config = dict(
    d_model=896,
    n_kv_head=14,
    head_dim=64,
    vocab_size=32768,
    norm_place='pre',
    attn_scale=0.125,
    init_std_qkv=0.0262,
    beta1=0.95,
)
MLP neurons of a small language model. Each row is named by its layer, matrix (down: output weights) and neuron, and shows model dimensions 16-143. Each number is 500 + 25 x the weight over its row's rms, rounded and kept within 0 to 999. Numbers have three digits each.
A block is one neuron, or neurons of one layer that tend to fire together. After each block is what it responds to, as a language model described it from the Wikipedia text at the highest values.

L5.down2648:506474501440471521498463498476495539486536477580489552464558494501477487526493493488517471555482544489549530510501487477491530497491477500490468518483467463488518491502480500494504468478483459515523506507507475498461499491478486512509549511533519544551481537511498508536471523480496479495460471529500478478450469495462473508506498518528528556489501492560496476494527473496580516493455
L5.down2829:474504521534477486486496471485491493511504492526512515471474519485502518470551522519473494548479481476480505488523481485493514477500497489514513509476484472556467495530465466473460514492493536555483536484486519534540488523477472487521514508525494499475503477488494522516487469506512495551513493494490514463516525471528511529502522518465490534518477496505490511557467525541482527507447
L5.down2951:541539466491508488465505468527515496585504489504516527507562540460483497541551517521488491502519516495497525500511460528544521459504516478487510494491530505509503494477489509477485534472464494465502488495503450487500502528529475495460505489512495504527524504508505513502505490509482492455520494485498515517460466514485485503540505526492488446491476474505483471470543508461447495495547
L5.down3242:502480509501492465513510534481475486442531493530524521447513497492499468537487533509512499496492494530494497520490477467523484475490568501482523537484490514458515526459575481534500503465482529526513499479504492503498485455462527500494486517510479522509496493485520529505483487487517503486515532506471510468519469481466546467518476518456517491480511484455485481488513530517545510519486
L5.down3288:481523484480463506507478510496452506488554484556520562485527529489486431526531541495491499531478524458518493525488495491494517489483517512501462467499485506521502520473490507564458514506484516535482560489526492525464505483498513497481484520566513550500444520525473476519456565480468468487489485514494473496520519514477473495516509538505527531450448529493500482482505505534465533478498
L5.down3327:461504505503499493483481489489470512448477500550516494500493514511475490487520513519527536461505515497462512523526487474529513483499491523461520491460505482515501535484499496513542495508487523537493501505485518482509517501499530479458514519506524529523499489501465514511520475540504499519522498530500505489458529491512494486501530469534517505497500509535517558535474506505496484509527
L5.down3401:461519508496473472495557513507461436508526441513467504468520508515481425518522544498543487488489516490468481487479482479532544509541496485442532473490481488467507506496489487539478474530486517482472507493487522527505482498498514489537491503537508510528512505489515530501449452488456469498511542492489512521518489518469502504491498485463469502468534499474482535527515492517502526505512
L5.down3507:501522512520519523506488531526541529543529490533480533469477485493581502527489525509486460492503482524457510484478477500521489515454525472480524484507488519488523520495469517530517488493519481521508524487454476502494534512495448487462475464442493534492470493471489501476448502524512544547497430502527553485514506509453466463541503503510486465477454486499455472541488500541506510518502
Word-internal fragments a couple of letters long, inside longer compound or rare words and foreign names, e.g. whit-ew-ashed, Wind-erm-ere, Ann-ap-urna.

L4.down2108:491525466478498474538534481496492485466516500447501465482484491466492492487478531471502504485484499525492517508493508492494523513457519532515482528501487477514495535515477474441468468507538508465471487459479476495523513479483536498497442486486515465502536512518522487503475484506523536480505519464476467511540528454514512498503531513465487518513484460485485495482469457470473505502527
L4.down2472:486455509521479493484524461490499488530499487465511491504492416496514468467549501491487485512468475526492476502494477503477540486527463498495477522511499525520504541480502482491501476502486503549494500469496512455477494518482482539494523469531522489478526499504489460487510557462545464526520519490513483483446477444465490527483457528478490521535515521500499501522485507513522494537463
Tokens within quotations in Wikipedia prose, especially pronouns, apostrophes and final punctuation before the closing mark, e.g. We’ll, well.", you.

L5.down145:481504535469523499513499491490513475500504463510464498516509532470503480578518526500482497496536501528504498526467517474516477488504510486511510471477525522514503517491467508528482500499470539503503494509528507486471464514482489501508509532463515475493514517505508483499471470471528516474536495486497466519442460526556532477505547473494488488449554503499499511523523511538521498484502
L5.down901:501450496492443514469519480508459491508532485518499504509484498462499507502500488519542469548545507503497485470545491522523489507521539497529475500499505526497496456502549522532460492497510461500500468529475504490536484498507549496485502464534518493485491465482488539504507507508541464507513536513477507503492501491506519482496466545535518520509554515476495504489491493486526489539487
L5.down946:542403504500515537487490486508494461467489474501512507511520486477483509490520472492511489534533504470462449512480495469499495447519443495506490476498473513526452494486516476478480499514495501513480514493530455458482523516510480532521501498523508478532546499486483480488461544469519466503496505473517496515486467478490514528523466493518534482500534549492493504512517503522520449501521
L5.down1444:498527488467489504444486503472474487488510504501517538549517474523488510529467522473473514448495516462516488497537497500461512447495521494528496468514507525522491491508506469524542484455513515508539502464481516506512503469510492493508509503501522463476474522489440520502523530458514484480468475542505482471482523500489480503520503500515534498496514555503506478523499474542457526520522
L5.down1626:454465471508509513530479510480522479536517485472501504542520516508463470474553459496501449475514494520486514522498516497518505473507483502477471496512480509520494525477488434521506511465482528547508487508460488475504497521502485523526501481474499456481493525486521486472512548472560497519502493510528493488471508523530499515499495518503556512512532505483441515491515470461510529522510
L5.down1982:481502517481493491498519516489526526517488493529518500509533489501530505467486490519477422501523472496458479539504509505504483527458485500508516515524497527498464509502532501502502511489537563457523509516475494514473474514487522494477481524477521468496484540466485482484491538484493489466480499497514505501470543559489479482526481459517512468488493515530562473475503512506488509485451
L5.down2439:502517500495508559484511466522524450525517519498495498492467507536480519504467537514485500487493537498488515498519466483478449531466477498507551519492521478510493514468482493505500498488463501485503491531502508544454508483511507492488499504534512473486489491515521481485504486466515497466485515499501483518459472440529495496510477474531511519486525508484508522504490481476571521483531
L5.down2485:502531512515520503517518481530529488509527469514479509514493482487465516493454461520533514511478509523496427486493516456456462486512496508491514494523515488505483558521513484489460511506483522519497490503510515531482451513514545510530537435522500474523505502505503491551513497509487483488521525491511506498478491518486472534494520491491519498535520461499491494464497520503483474518471
Words inside quotations and song or album titles, mostly opening pronouns and discourse words such as I, That, We and But, plus stance adverbs like arguably and reputedly.

L2.down31:463551546509513464450511468473524521512483498463506539529498472483504477524513527501523443490446477532476503439500478473532454489502491512530498547513487506476522515517499493496509488478485481481476499497496488495512503502492536479488477477469524512539537518500492519512521536500542436521511495511501540511493505495518513500506471527463498520489525499471498503516521493551494489503527
L2.down444:486491498488513477524505526498464522550430415513491523531512520510510528544512498498511429494472479482518492498502505437542507506510520499522523500497539461491527494486493535467539471513491499495499509510522464552505457494486525494501501511491542551545485515501457526510483551513465457519533521518465498456512494539518480441481464529500499487547515486475505510539503526540498469526497
L2.down730:531507519529509528520467478503509483468514522537522504510520485529475479477514483496510474517558466475493483482509479496541506469500520514473499512546491500496519528491479516507508483537462489471453470507496507460511492488540471498502529530472454513451489490501512529515527530459486520513514458469496485448469517468486538509461493490519480519494535493511504473475469473493513533437481
L2.down1849:505458531471467520538519477459498499478527531518518507489487511497493457479475470472504523475456466448513477505523492507518507462490482561496470493513544502469479518467462554505525471534495536519509494489509534542502519551500492513456533522497523502451501452491506508478515476543535525484504500469519480494521495523516495505504485470492497501489530547524495465490486506486500530512496
Pronouns, auxiliaries and contractions a few words into quoted song, book or episode titles and direct speech, e.g. What Is Soul, As Long as We Live, "We will".

L5.down112:516498483501492483479459517493508496493529444502475486491527466487497513547514489477493510468512488544541521488505505497480550508504476504493503497481513483518507488493462509485463513510500537501514494506464518482524505495493509469547527520452486435489508508530544482484520510511516519468487515460497493512492489529439496466522495486486483526487523531448550469507475545492508539452487
L5.down1464:483443481509521506496540499455459489512505511497485553474516514460496481472497525478516494500461526500472472492525508515514442568497492518469466481487505533483520486472497490472468511495477478483487494481529495513478517540499577501501494462519467530478454462517520442533479523478507543525550487475534531481520450522519534502493488566484489472546562545470500506481514501448518480481547
L5.down1502:510504500495466519545506496492463498528490473512509501536495504498518489471511492532550505556494537501490508475509480514529496471480454505483498503473481521511492494450501540495515554515467495489500474509466452467492495453451492482496526497503472546501541530496509518509524538497522533459535512477506445476502471485496518472494516529446540511515477480504502513487489466517459478474465
L5.down1562:469479529509491494537502491519538487496473492469523508492525514497487527503485516501502489530491504518513486537445494489476550468528433465510504522488479525534464490491495500479506516541505544472477519502542522472492522465504472484551522517496496468518527490520498508464520499504486574475512512451485494473481499465519494461514519520475514546520452535497510485490481539514478537437485
L5.down1762:489498490502496461498473476509502515491519489482479476483473501469463487551451491483510504495462459524473511511531455479498509485545519505533450497490499504497492482491451514480508547505487528476437490494473507512500497494473465490485499563519467503497507473555497503516529468498511526498529512503491488541524491533484561462497522499502490518509458520547523529510456503499516486461538
L5.down2523:520498487528505503512504435482483541513517470468502490482504489495511482535512515530551467510494501526488488450482493550525497464480486499480530505492516545489522519512535516451466521523494511480541487482511517474489469482510510470486522464484521470513490510495479516464479492476585535482509498523467526475513526450513537512522476516491537488527476464503498452532488502517466480484475
L5.down2585:520496455460472505467509483481507469534482486488474523487493500492511503531497520478505475501520487515502489488511492506499547499497527549534496537520565509506520494493502526486484526462467478445511538472481493505490475500496510485538478514514519493457494482507489507481502506513488522476517477521488515549517514531475506546483499519538512495452480499519522510503498502505521468470466
L5.down3382:488453485472518505514514502503489459510495488547546486512512454516517515530466527486508485497510472461508501527491502519486517483495502459531449548517510514476465505516475471495498553490488495460502487535494486515476499506530466499507510448541456475537516498514507483465533492520476471507477484462502480578461439488495492524500509504496516516458490532519486525484542504497508498531495
The word the (often after a preposition, such as of the, in the, on the) before a noun already mentioned, especially sites, buildings and graves.

L4.down544:440475528482509493518493445553540483448516485497535489487487510572482515507478494500499496543534563522500481473542542519500495528486471465530474503487494486536501496511544494490533530512502506489505473494545495453520513536453523492503482507526505489527472471489514471538505498468532526508478532538489467547486487521461447512511487531467512504524480493476543488475472535479516467519482
L4.down768:490491510482474479512509505456467452504539496509502492496502512511544492495462489504493481503498500491480509498503441488513492466494507508513441499498473515464476521501557493483541486461451522524519499434500484466505465479478563491480496488487530500472470496540476485460488514507509525491520474525533495487496458491506464535492436457463467509467516520491521493551511500482481489502464
Word-internal fragments inside unfamiliar proper names, often foreign clubs, places and people in sports tables, such as Brom-m-apojkarna, Bres-c-ia, Karab-akh.

L5.down1196:531523475487467468485491478528490469491537489501517519457470516538469513523489484536499499476509501497523544507515506541506502525511476506525468475432494505499454459505485476437493541522495515482515514492517506499507475504516459506498509481509524473499506511462462463464535532519480553511511529494487498489510541489505448479477485506515530559509528521507515471524485453501507540525539
L5.down1417:501457515506505492467492477493518524501512559492525475474492511493540475433463471493518482520474523490453558494502486492519479469488514464521541535498489473533539507487508551500501534507491483504497507497449494529437480477480490518486511515501463494515521478470528466500522548480544514525540506522502493523546463476526508557495507497463486528499505478495547505516513461503483539527500
L5.down1713:488474480508478542536447512527466542482564517499520487514505440544475464479551493544495502479514485427476499502564503447509522501496522499467435521561489470487516532522520467507500524492495507497491513470508478479537480480527489507477528533546538506534501495501473535493509507516480505546516483550476477468518457526460485526503487526495491497504455488522515514527498491480487527537519
L5.down2566:462484481507535541534524494519484488513490476508542491479449481508503496489490478474504491486522483503465512486467464516495474542522484524533519509539504485498507479512490509482502476449524524469502537516480497503477492528519498510525478492464495480520486534507502467542512474514519452454514520536497490500489449479528474507498489508491467519499500441526488445523503468540504497484470
L5.down2615:503475489491505488473526482504500495478471540511494520509484505489483479496535498553497530467539485492503483530570519469465475551511487461436533486531491469488497470490491516505516509505473536526484496448478523503498476507547487527499521519499527487466504502477489521502529548501517508540495493461525488529515527532480463499462513483459444497509532508486479498536504502480529512484496
L5.down2897:495534465489496481502496536518517485510496522539452472480507529572536534487444550522505458489493456505476515522469485514492471473491493478474526512484516497496447492454502499463513486507515542552453484501517500520484528462521530533478506471487524456507481506488510527453505495534464458477488492524502511503478489476486477535485520489461495480482495484521494490542511489484484488483514
L5.down3238:523503487469495509473511468537506481504466497537491490494514506477462498502498517514523470505472480468472466516480482481517493425531521494497517505518492489482507517492491512432533523506512525506506501478500524556481492505514514502482483479509490492477473459506468519481527516502475480504511503497467502510472478434493495521454539517509532478464511517508519448504482508535466507492453
L5.down3520:530502509483485464511492525487522507542474507460471505473487452488514486470507471476459545418527481515491502508500497490491488467507493475476496480475456482534489558526523475486518543545455478475497482509509532478506515501429452496513480505481503475497491513464512524510510483536480445516450527499522490473483455528496470485489479461496447514498517498508491513539526522468520506497469
Function words, commas and word pieces right before or inside names of languages, countries, peoples or religions, e.g. "Swahili, Urdu", "immigrants from the former Soviet", "Sunn-i".

L2.down238:523514476529501498484481504473462500518515520510490482498515474523487518509551480482507447516509516509510480492480508511488483506556531465559459517539516508524487527492481517488429481490501460514503528489447519466480473463503505499525508484492533520502537492530522519518458516528497517519501477525510555501541522523488444469469524493547528494480524468466521465470488503490539491556515
L2.down1013:510521458503503543502477466520497505441521536499514520484495524556505513524497536515496544515526491472491510485527513529532474511487492526474506553498455487511513480490487509508515493504496509486452426521501501525499480498479498502484540527466478496500551529495475548507472439482496464513523503525528496523470503464485470493493508503509513484518489484508500524457521496520495480533495
L2.down2554:476476482472521521480471488505498503516481502460526534488475494512515521479499536479491493533553481490471466467474507477522524565493464561503482518521525522523457523483506483511449520497503504470541514492505453520522474571516490507496482498515511495532453484494507510475489501526489495521475516495467525524492494504485523488490456557510521495471529486472519517479520500484472508500500
L2.down3084:482513509545514515508482498509498492471527502505503505473512492481498493500513495421498529494452496484515499496514495510472529418478506523536507501529547515480476498484491508506482488506514495457492526523488509494487459530553486501493484456463541450475546512495524453486474533492502494497484546480488478488462513496532508500522546484516475506502551499489528517513494499505524496458520
The word "the" beginning a noun phrase mid-sentence, often after an unusual verb or a quote mark, as in opposite the, "the Butcher, and the.

L4.down936:489506507529525502501511437499503517508519481463516490523479538514494504471521526540532485476496492517483525517493490446505511503534475454527471504478492529471491488507491503498541470503521454485505503527458521476512466495518524508544532500490462515495549454495501489486484496485512494496542513484514490520477524469482524502492515525506489525466474494514499495466485472532518516491483
L4.down2459:472454530482489504501504481529493504466532482480511486507524574511536518494482509507505499487476465480474514503502477455508525524524501479513459480506503527456506534482447533495543491501461440519490518520496498437499476452547502525552530466467501524482493463467493472507481522503511495492503484489483501461463485510484457490494485541501492474472509487494563519500519493474552494462540
Digits right after a decimal point in numbers, e.g. 70.6, 2.5 out of 5, 4.1% abv, mostly in Wikipedia results and statistics tables; also the digit after an en dash in scores (0–0, 6–1–1).

L4.down1528:474511488533519471470491515524495510525480499472449502495505499486505514526511489467521519508488508465506486475472480536515521467486472501479486487521539480488510506541478487523521563490513511492486484511507514504516494514509466498508478460489466486500537485485514500513496560507483508520445491495517470497519517524540459508545517515485477496462471485500510490492563477470448527509451
L4.down2479:529471475513476481490519523479511503497481522463470474480537503457491499487484505500510482504494535516498458495481494500492526513504505479533506556476538540498492522509491483490467515493512475505508507541463512534494498525487508491491541497504490519517495494512542498498524501492510499499519528545482519471503497513490463458481484487483533547478540537518485497501504538461525524517509
Relational words in geography and route descriptions that link places, such as confluence with, intersects, between, mouth of the, border with.

L5.down460:515512497488520532558479436459521495510532469482476520503502523517499507476506525455525481506490536506509526476502479485479437479470490504468499491493507473491471493491482491442495517514510536452488506505471466523491499448492492511508487500484546495536488489557521492489493494499511430489551470509517504492485497500517493497473534493478512506509451461513490484476500499529477505491492
L5.down647:514528542484495540507497533509476509508500495514472504471483471519482502496497517525540489469511528519526465540503503490534513521454511512468504508513486531452507469513508497535483495524495505504521512502487505512489518492499500494509535488505495509454495483487489519547474497490550492547471476497467512487512495476483524491554506458501483499466494503488451523509522485477498539523446
L5.down1241:485534534507490550533446496474471481525476450490493460529499525511514481519502514528560509554490467518565520537491473495500505521516452517505475498513478512495536517502519521488521470508488493495499537499469509530502501495496485506480536527515493486501496518496538459541485518413461458510513522509523505475472493480539494508515545497522482548521503502498526496494521460520527481484521
L5.down1335:478491468476440486518500546491520509491461528518497495460505502488473494506459514512507530500491512507444498521504462517496518472502517486497502529528518532492476550549503504483530518462488445494544497519504544527493558503475517500465528465461473521472511508557487509487502465489502483534529481449514518495485487510555480528490494454499474501498522533500541508445510503511484500538505
L5.down1740:560505481483487493492502529502504475507477461478474504485545484505544466498489498500523489520508478478519457477520507508502525521511561515495481531504491525512543533544478512484485530458536510495537478438465515558491519494509497491530462449471477486510503486513474527501500532505499441505528540527513475529476518490453426489520504480524468481505499491517506504500467498482492509514538
L5.down2475:502512559526518517543478429471528505474499433502512496493504562525512486539491504510544496501458473507516515478500519491528487487541505508452506496532462500541485454493445455428530527553469513449508498497475482501539502485509494501526514484505486505476487500521543520493496541516490513490528490490489472509484522486538505521514501476475508495504492469504483499503485484486460475460503
L5.down3068:476524512566484481527512535501475499501516502511519492494496502507527502525553509526504540451513481520466490492473461525490511541512484493444478465491497501527496470497542467528503476480461538527487536476455505498480454494503476495480510566482490478536509447517512532468457507487483535505458475530501570482499499548506508524504493470451536523548475552525506477466481448488538487494516
L5.down3580:490477447510519479468527511484515517499519477506531497465517477482536488491525487510519495509478486466501505502518556524523548537498506493557510480518533436508505506535494517504485482488526508519481499473565529497491533494503450499486516499503449508489498512532494529545524476531518515479556506507499482474518532483475457499492471491519503476508483489502504518467487525514496496474462
Final token of a noun phrase expected to be followed by a participle, usually the subject after "with" (with Mark returning, with Brewster making), also unit words after numbers (2150 gal, 12 m).

L4.down2762:480540534525491544475490483485487504532513504463490507493462504516502480513514500538497510526486496509476485497465507512542494522532490433509486510452479534494481502501493493524501496555520498524507502490499516481455490497492492478476522502534483499537526492483506494515548534512543499506472502490501504434501515490504557483501522514449504490516505523478489561488444487498496499473512
L4.down2810:521526489499467521503457508471465538469492525495530480495469514519499478528518527523540513509496483488484491494456485519505493486516459510514516537441477518497502466471462451526513475509529486473485435479532534481522515516542498510485512494487528480557518549522478530500455446525460507531500468481479498464447486477510514536511483537479508466493471528461524540507500518538500512507488
Fires on "the" and "of the"-type tokens, usually after a part or relation noun, anticipating a concrete noun: side of the, top of the, after the.

L5.down20:532491453505490497484504463511542488484471546503551500465476499530495469495502493500497549541513537468495464517501538483459521490513484507519480486525462522470489521447498505505505487512509481463459555486503513499501513474504507511497501455510456471471521491494498515520470533521505507519470503524541508494495484478478500503465477546479495542499472503532465514496513407509533555513509
L5.down612:502480524511496483546506513494511483463516506487499492487485456527495489511503474507505515508470444506496510476509467486519496442535524531517496539513504471501532461539544518506461519496506489469489512494530519487489526473449490486508540431521515502528478480505466492483469465481500536542462471469512510456512459507523526559467513490464503491516528505509485499536493494521464466507506
L5.down1051:530486513431526489477485489484477486506533513494517504489485519525480486549509496478494505492527500512503494455534486525462474489480526543461473476461475522480520477527484487524505538507494483522462524492496518484569533525488521497521471533541474490506495519545436530536518489489479519478502501561465476517470499504501476512461547552496495510540505487491498558495510501509520508521510
L5.down1761:537492530517459500516523442524517503469539505535541486509508464563460489508533495498467472479492505512507475499499496459529558502500499508476507499435470490483507478502512522521519481514488513517448532516494498491488536480521467511544514461504471484494475514509518501514521530451482470533474487485458504483490475528493485526459548501522481501528493495515509485529486476460551522456511
L5.down2106:502479491509487513527528463493487511516518511597561480500479478513498495487456491496511515474479477477503473464488521525537505508483563525490510540501485545491455485524491500480506513514507513460463484518508516510503487487507490499543541445500479500478497526513466470466534529466525494534480476523493514482504515472490510517494506526482560503501505502477457534506526491548459489515487
L5.down2128:524422526500500552503501512547519505516521549502504443476510471517520506497490504481470565462492504495536478408476505516525476520485490483491519466484455532507473500505529437506551491483551500515486492461519503524500483504517557468526480510503512478487492466505492517503503498483477454513485486501519505517511527496503533505504479523533529490504544453503438506496542503478502559476490
L5.down2477:483483505470484499492550501477482515534515489506510488518472540523495497473498516522481534528476510529491480543492479433523479507490492476486455461432495538522481530496479493491481533460530486452478452504524507473525479507495509505503509485508560478512519514481554492507493538508489454516500500493520516477533495500485473513452469516513512476499518509490469510485499482507517444489486
L5.down2918:545514519501497490465461503485522540499529523498484526493489460480516460531524468495522519491507516473496495481531532518547489493488511513490515513480507520499542481547481491513503485462476493490499471497470520512516498478502456484476516459493503555437495532497508477483486544490486463516467482494531479511509522476493517510461555516507544485521504529532478505524496520498546453516514
Word pieces and separators inside structured markup: LaTeX matrices and formulas (\langle, 0 & alpha rows) and wiki table header rows (Weightlifter, Viewers, Alveolar).

L2.down566:511495548482539485500504518472450500540475501514487525503481464496491483493537514467482518506527481477517470504478489495520473509503515478533482499541468537498464468482530509493516530497463493455523486487496501469483522486509498495519536518536501494510494473488524497474526505522549514465494470490493483497483506490446537452526467510448507506546527470485466523493531494463496496503521
L2.down2016:514480512490471448505487529527496496471492480507501480530455484521483515519474481476579536520523458508486487491525492489525490510513500479522509502492499503488502477483459527506479501493565501502519469517504492502497480539541475539494484508454484506518504521506502507500509482445497479548482503492483489490499482459512519466520507521518511516502498493527473471497521464562472494506489
L2.down2056:560545509528530511504513553481513493514475503528490507559461482515508536511499488543501465473486467510520494473501500457517521507498482491509507490490451481527499451478537513489546500509501450473512511503504520479452483493476525506479514521474526502467488484501517488504507523504512501521518505465457517518503494516464497455465525558501543527494500484559476501494511525511527510560548
L2.down3229:471495473481520493491518463519440492480524473496515505518498456521482460486482502459471494490522532497478515521543512495453486489545496522484484499526516550565471520528501475486483535472511529501476527515512517484522450503489488504500497497515516460549482478509527524491482525490499484480436463501526519461486513531473483491522445524497521503523502447496527499540466518550488507477509
Two groups: tokens inside math formulas and tables, such as f(3), ) =, and minus signs; and position or direction words in physical descriptions, such as under, top, southwest, right.

L2.down1301:504475508466479482498526496476482526506472529501495489489497481451527487499482436504555519488519524506481517481492490482500461467515508551514490513462484501513506515519501502476549506488468459531485509478504456514510503470466499472486495430444463516506496482509521512530443562500506545538494506526492528484491507559493503483490462547532543540464497507466492545524489515491501466508516
L2.down2096:501495499507467478476531508460467485497455497461499464448504552496513507471525508528486537525515508501519469477495506441495501482504505538516514503463507506529530496508458513497501486488481507486503557506521468506502503449494485521503496491444482486506502514510503528498462531512467485506478485526504483516502503557452501492437468508551516473493511483456487513481540497514479491516483
L2.down2172:499496528500440496490508475453489533518459523476474460536516496475513525514492504465510474459524494478521477505475470490468491470531484502517473521502535503510509532490521463528495503464541468444531473437481508485504516504508478485506491526454452506511524466488509477513484505492521524519546521513523544499497481479486523465479491476488504528507521477472484482449491479498525491496523
L2.down2981:509503488515510504451499500501473514534462523516511490524495555462517518507518532550480520509488511475483491516517494477490465460520521520527483522449477479547509510487506468487542458516476494490523533478510511508493512490496497499473485478447486509509516492508490491517470543501498480571521542513501504522496492569486489461476456462540521535505525501496514523533480516484492490515472
Digit groups just after a decimal point, colon or thousands comma in numeric table cells (vote shares, sports stats, coordinates, times), e.g. 100.00, .558, 31:03, 2,481,494.

L2.down867:462479464510535446472532488439499490521525504552477504488507535476497486495498483479513494493519485474536532464511501516471478505481509549506464468496530514415497506487482481483506525482475522482513497510535514484524531505535497445498522519527441529517530491477459516498508501502517543444473497522543512510521499495464528489509477486511489540514525498521497499536489523471527454453407
L2.down1523:527497511486525500516472502517476501498487521512471530491496516487477470507493506527493486494484476491504494524478535465469469511490497509492503528482495548470508496495484533487549520503495556498450536520491532488492537486513480506501460510475490506505449499481507529524451489534472525505460456518504477498504477497489489531502549502501494484483485538490499548482509493473490498519533
L2.down2712:536505510488526489466483493482511496471480487498508484503457498511500486447504505491484485549499514514508522488496495432510469472451527520486457487538562509469503502516520502499487502517466461507527446528471481498506487532501493507498487491495540484494527508512485522508492460489512496514508522524529475485433497541525523515468492499480525473496520464538511445548528456488447477501533
L2.down2855:528496565463489503505458520511522514492481525502468485467502504463505493521504495495506514480508562451478479509487498524471499481468478517487469487515467506489506457532478542472533547496499498464466497520535517468503506516499485506485522530502539527511517516506539523519517468515480534459498519493510466534512493548479530455513502497512434469506505512494519524476506501465522518544495
Compass words and category nouns in opening definitional sentences placing or classifying a subject, e.g. northwestern (Syria), south, rock band, musician.

L5.down14:520510514468502501477522498511536477524466512528537473478464484538510495480509524497527510520487471507512497501577504462510468474534505509515509529492479554510526531490469523465449519497517492548475512511507492504509488521477499499521489553483461504507494461512492524541466537500536466491562514514521491513485533472489512495482480513499536508474536539511515512519498481517491478462507
L5.down764:497513499453512465481496498554526488485460490468467513517535451536532517501499479456476475480495536498509509517516501505483491491483515527483530494498496511519497520504489490508482485486467462526481474518458516459518457513564469508499517558520530500520515449481470472452483514468492505470514528514527488482498495468504506519507530495517469492524483530465534461513493523494504503490491
L5.down1139:505530443474518505503519496521495493481527536486540468488489487535463495469488507518451488552522525507486500503503495507546505545501497494467481490533479459492513496512504542445515502508526496503486516506530498475487497443514526506507517530556541500518449488536460469483464505501457467485511535531509512483486525541509497509518451495529522490493477475487548504502505560485551496493516
L5.down1475:439502526448483476488492448519554521476531498460512514486513483529511488447527505519521500508510507507517546462496514511458515481544485481481513494510515501473484506521517504556496522508538472496484535555481543528484469505520429532520511475520463478497520466516527541509436464487494479514528500511475506533425520479448553501495488499546535524524537459528464539488490491489506486486528
L5.down1817:538511464505506495471506510528495508480433506563536529525479470556505431490560469455534526498530500523471450504503522484509520529490471481504477481558444504488526526531490466491507515475507485467444488503495532492506490512496478494511526541492531506511485510490476470464503484488489515525443484499489543492483488474480514519462470501525499478504490475502458464529497482469515553513471
L5.down2285:519442498474490503502486528519536522512522448521505545481539481496548495479499544512545500532479519494514509457495497501508515499498502484444459521468514533494480485480533504534499518452508462486491478504483476484489519525531517515538544515506493515455529481520467470476473494461535488532539506545506513493485507449488526525519454497493534516539501559525491499494508514548503504515494
L5.down2978:526502477477503492499508470546509505501509538518544503502485557486478513479473467452538495502490494485509484480480508486457501514488530482507505520511492467481499519526480493508530540481514506494517512488534509467551473484500498525537499487530511511468492515457546531529496501511547497500497497537508463496497480528489490488508507533525495502515508494511511467521520462496527507462500
L5.down3009:462495494510489482490446483509497540504565539511482471518516501484480488518556526485469511495523534478500507501503516524516510499504485519464511485523447482470507461468483513481501495456495504497509485499466489481492487477501536551510499502589516474522491493579458461478507510527422514484489515506517510491488565493489489516482495484525493485497501480486549515486472503528506482520512
Fractional or trailing digit chunks of numbers in Wikipedia tables, such as after a decimal point or comma (29.4, 2,404,905), plus the cell separator right after a number.

L4.down285:509463517470498473530495456507491479517532482547525513523478519528483522503515454494556504509472465524491504466542517454498518477547526534484524487553467532489477488531479514473477468473478516527468480450507483504512511531528459503512476503507506503517497509478513496475522525493496507506495495467507513453536468467501465507501485534451514506521516501478523516536423504508488502501487
L4.down1961:496510516481468483524541491498464523523494505541547498497468471484499517484493499498495509467468547492501563483480487491511528493476510508469486504548518554521479465521505497526505523526496500510496497520493503496541492452496493497515501466493503510485545511515494496486517523513500468496493503493524524490462529489524510531478473495530499493487535497499455523521477466557535514487474
The last digit or word piece of a value in tables, infoboxes and formulas, often just before a separator: the 8 in 1.8 or 7.9/10, endings of names in credits, math subscripts.

L2.down614:498512564486517471511509488523497477503468456473528491453504523547501497473481466507500512503537499505513513500499519513510478542518526504485525480534446512476510449546559467505486534477478454530528554487498511480526531488480520522508537507526532505498486532501552485510511461495494481491489500488466455513538500501465497473517520524495514496496488457470469495448550468514484463503520
L2.down789:504488545504454506499555453473519506500496473478494505505515487516524487511492497422532495507562498477500466485464516531484482479534530522476548498440483496508519460489467504492491523521466523490533565494537490476502508483484512487513478541483499493537521534512448476500508529494507510537482479526506542485472492515490469482475505520507445501501520513462548508471508468521518517505507
L2.down1028:486512548468531526516510473452527487507505491513536507521535525478503564511507518487505513492529524467492490484502487506492490481491508494514526520531501484475490491486523512509543496483523498484531539476544538531504469472428506468501496539483507504534452559514474519503511519479500472511501450501488526505492507463526500524537493488495473469553527536489451502502531511482536508498520
L2.down3567:541496542475506540528513462494517506483478498529499469489484475560504477498474475462476456473497510478516502477514488510522516510521502472500498537507474490506517485522492507498460441487498496553497546552501491479522470524533494502543529504525511464529508506524498476503572516508507519526510481533479515501503497516447490469507497524462518507481493463471512511459490500547466513526518
Last piece of a multi-token quantity in statistics, like 000 after a thousands comma, million or billion, or a trailing %, mi or unit.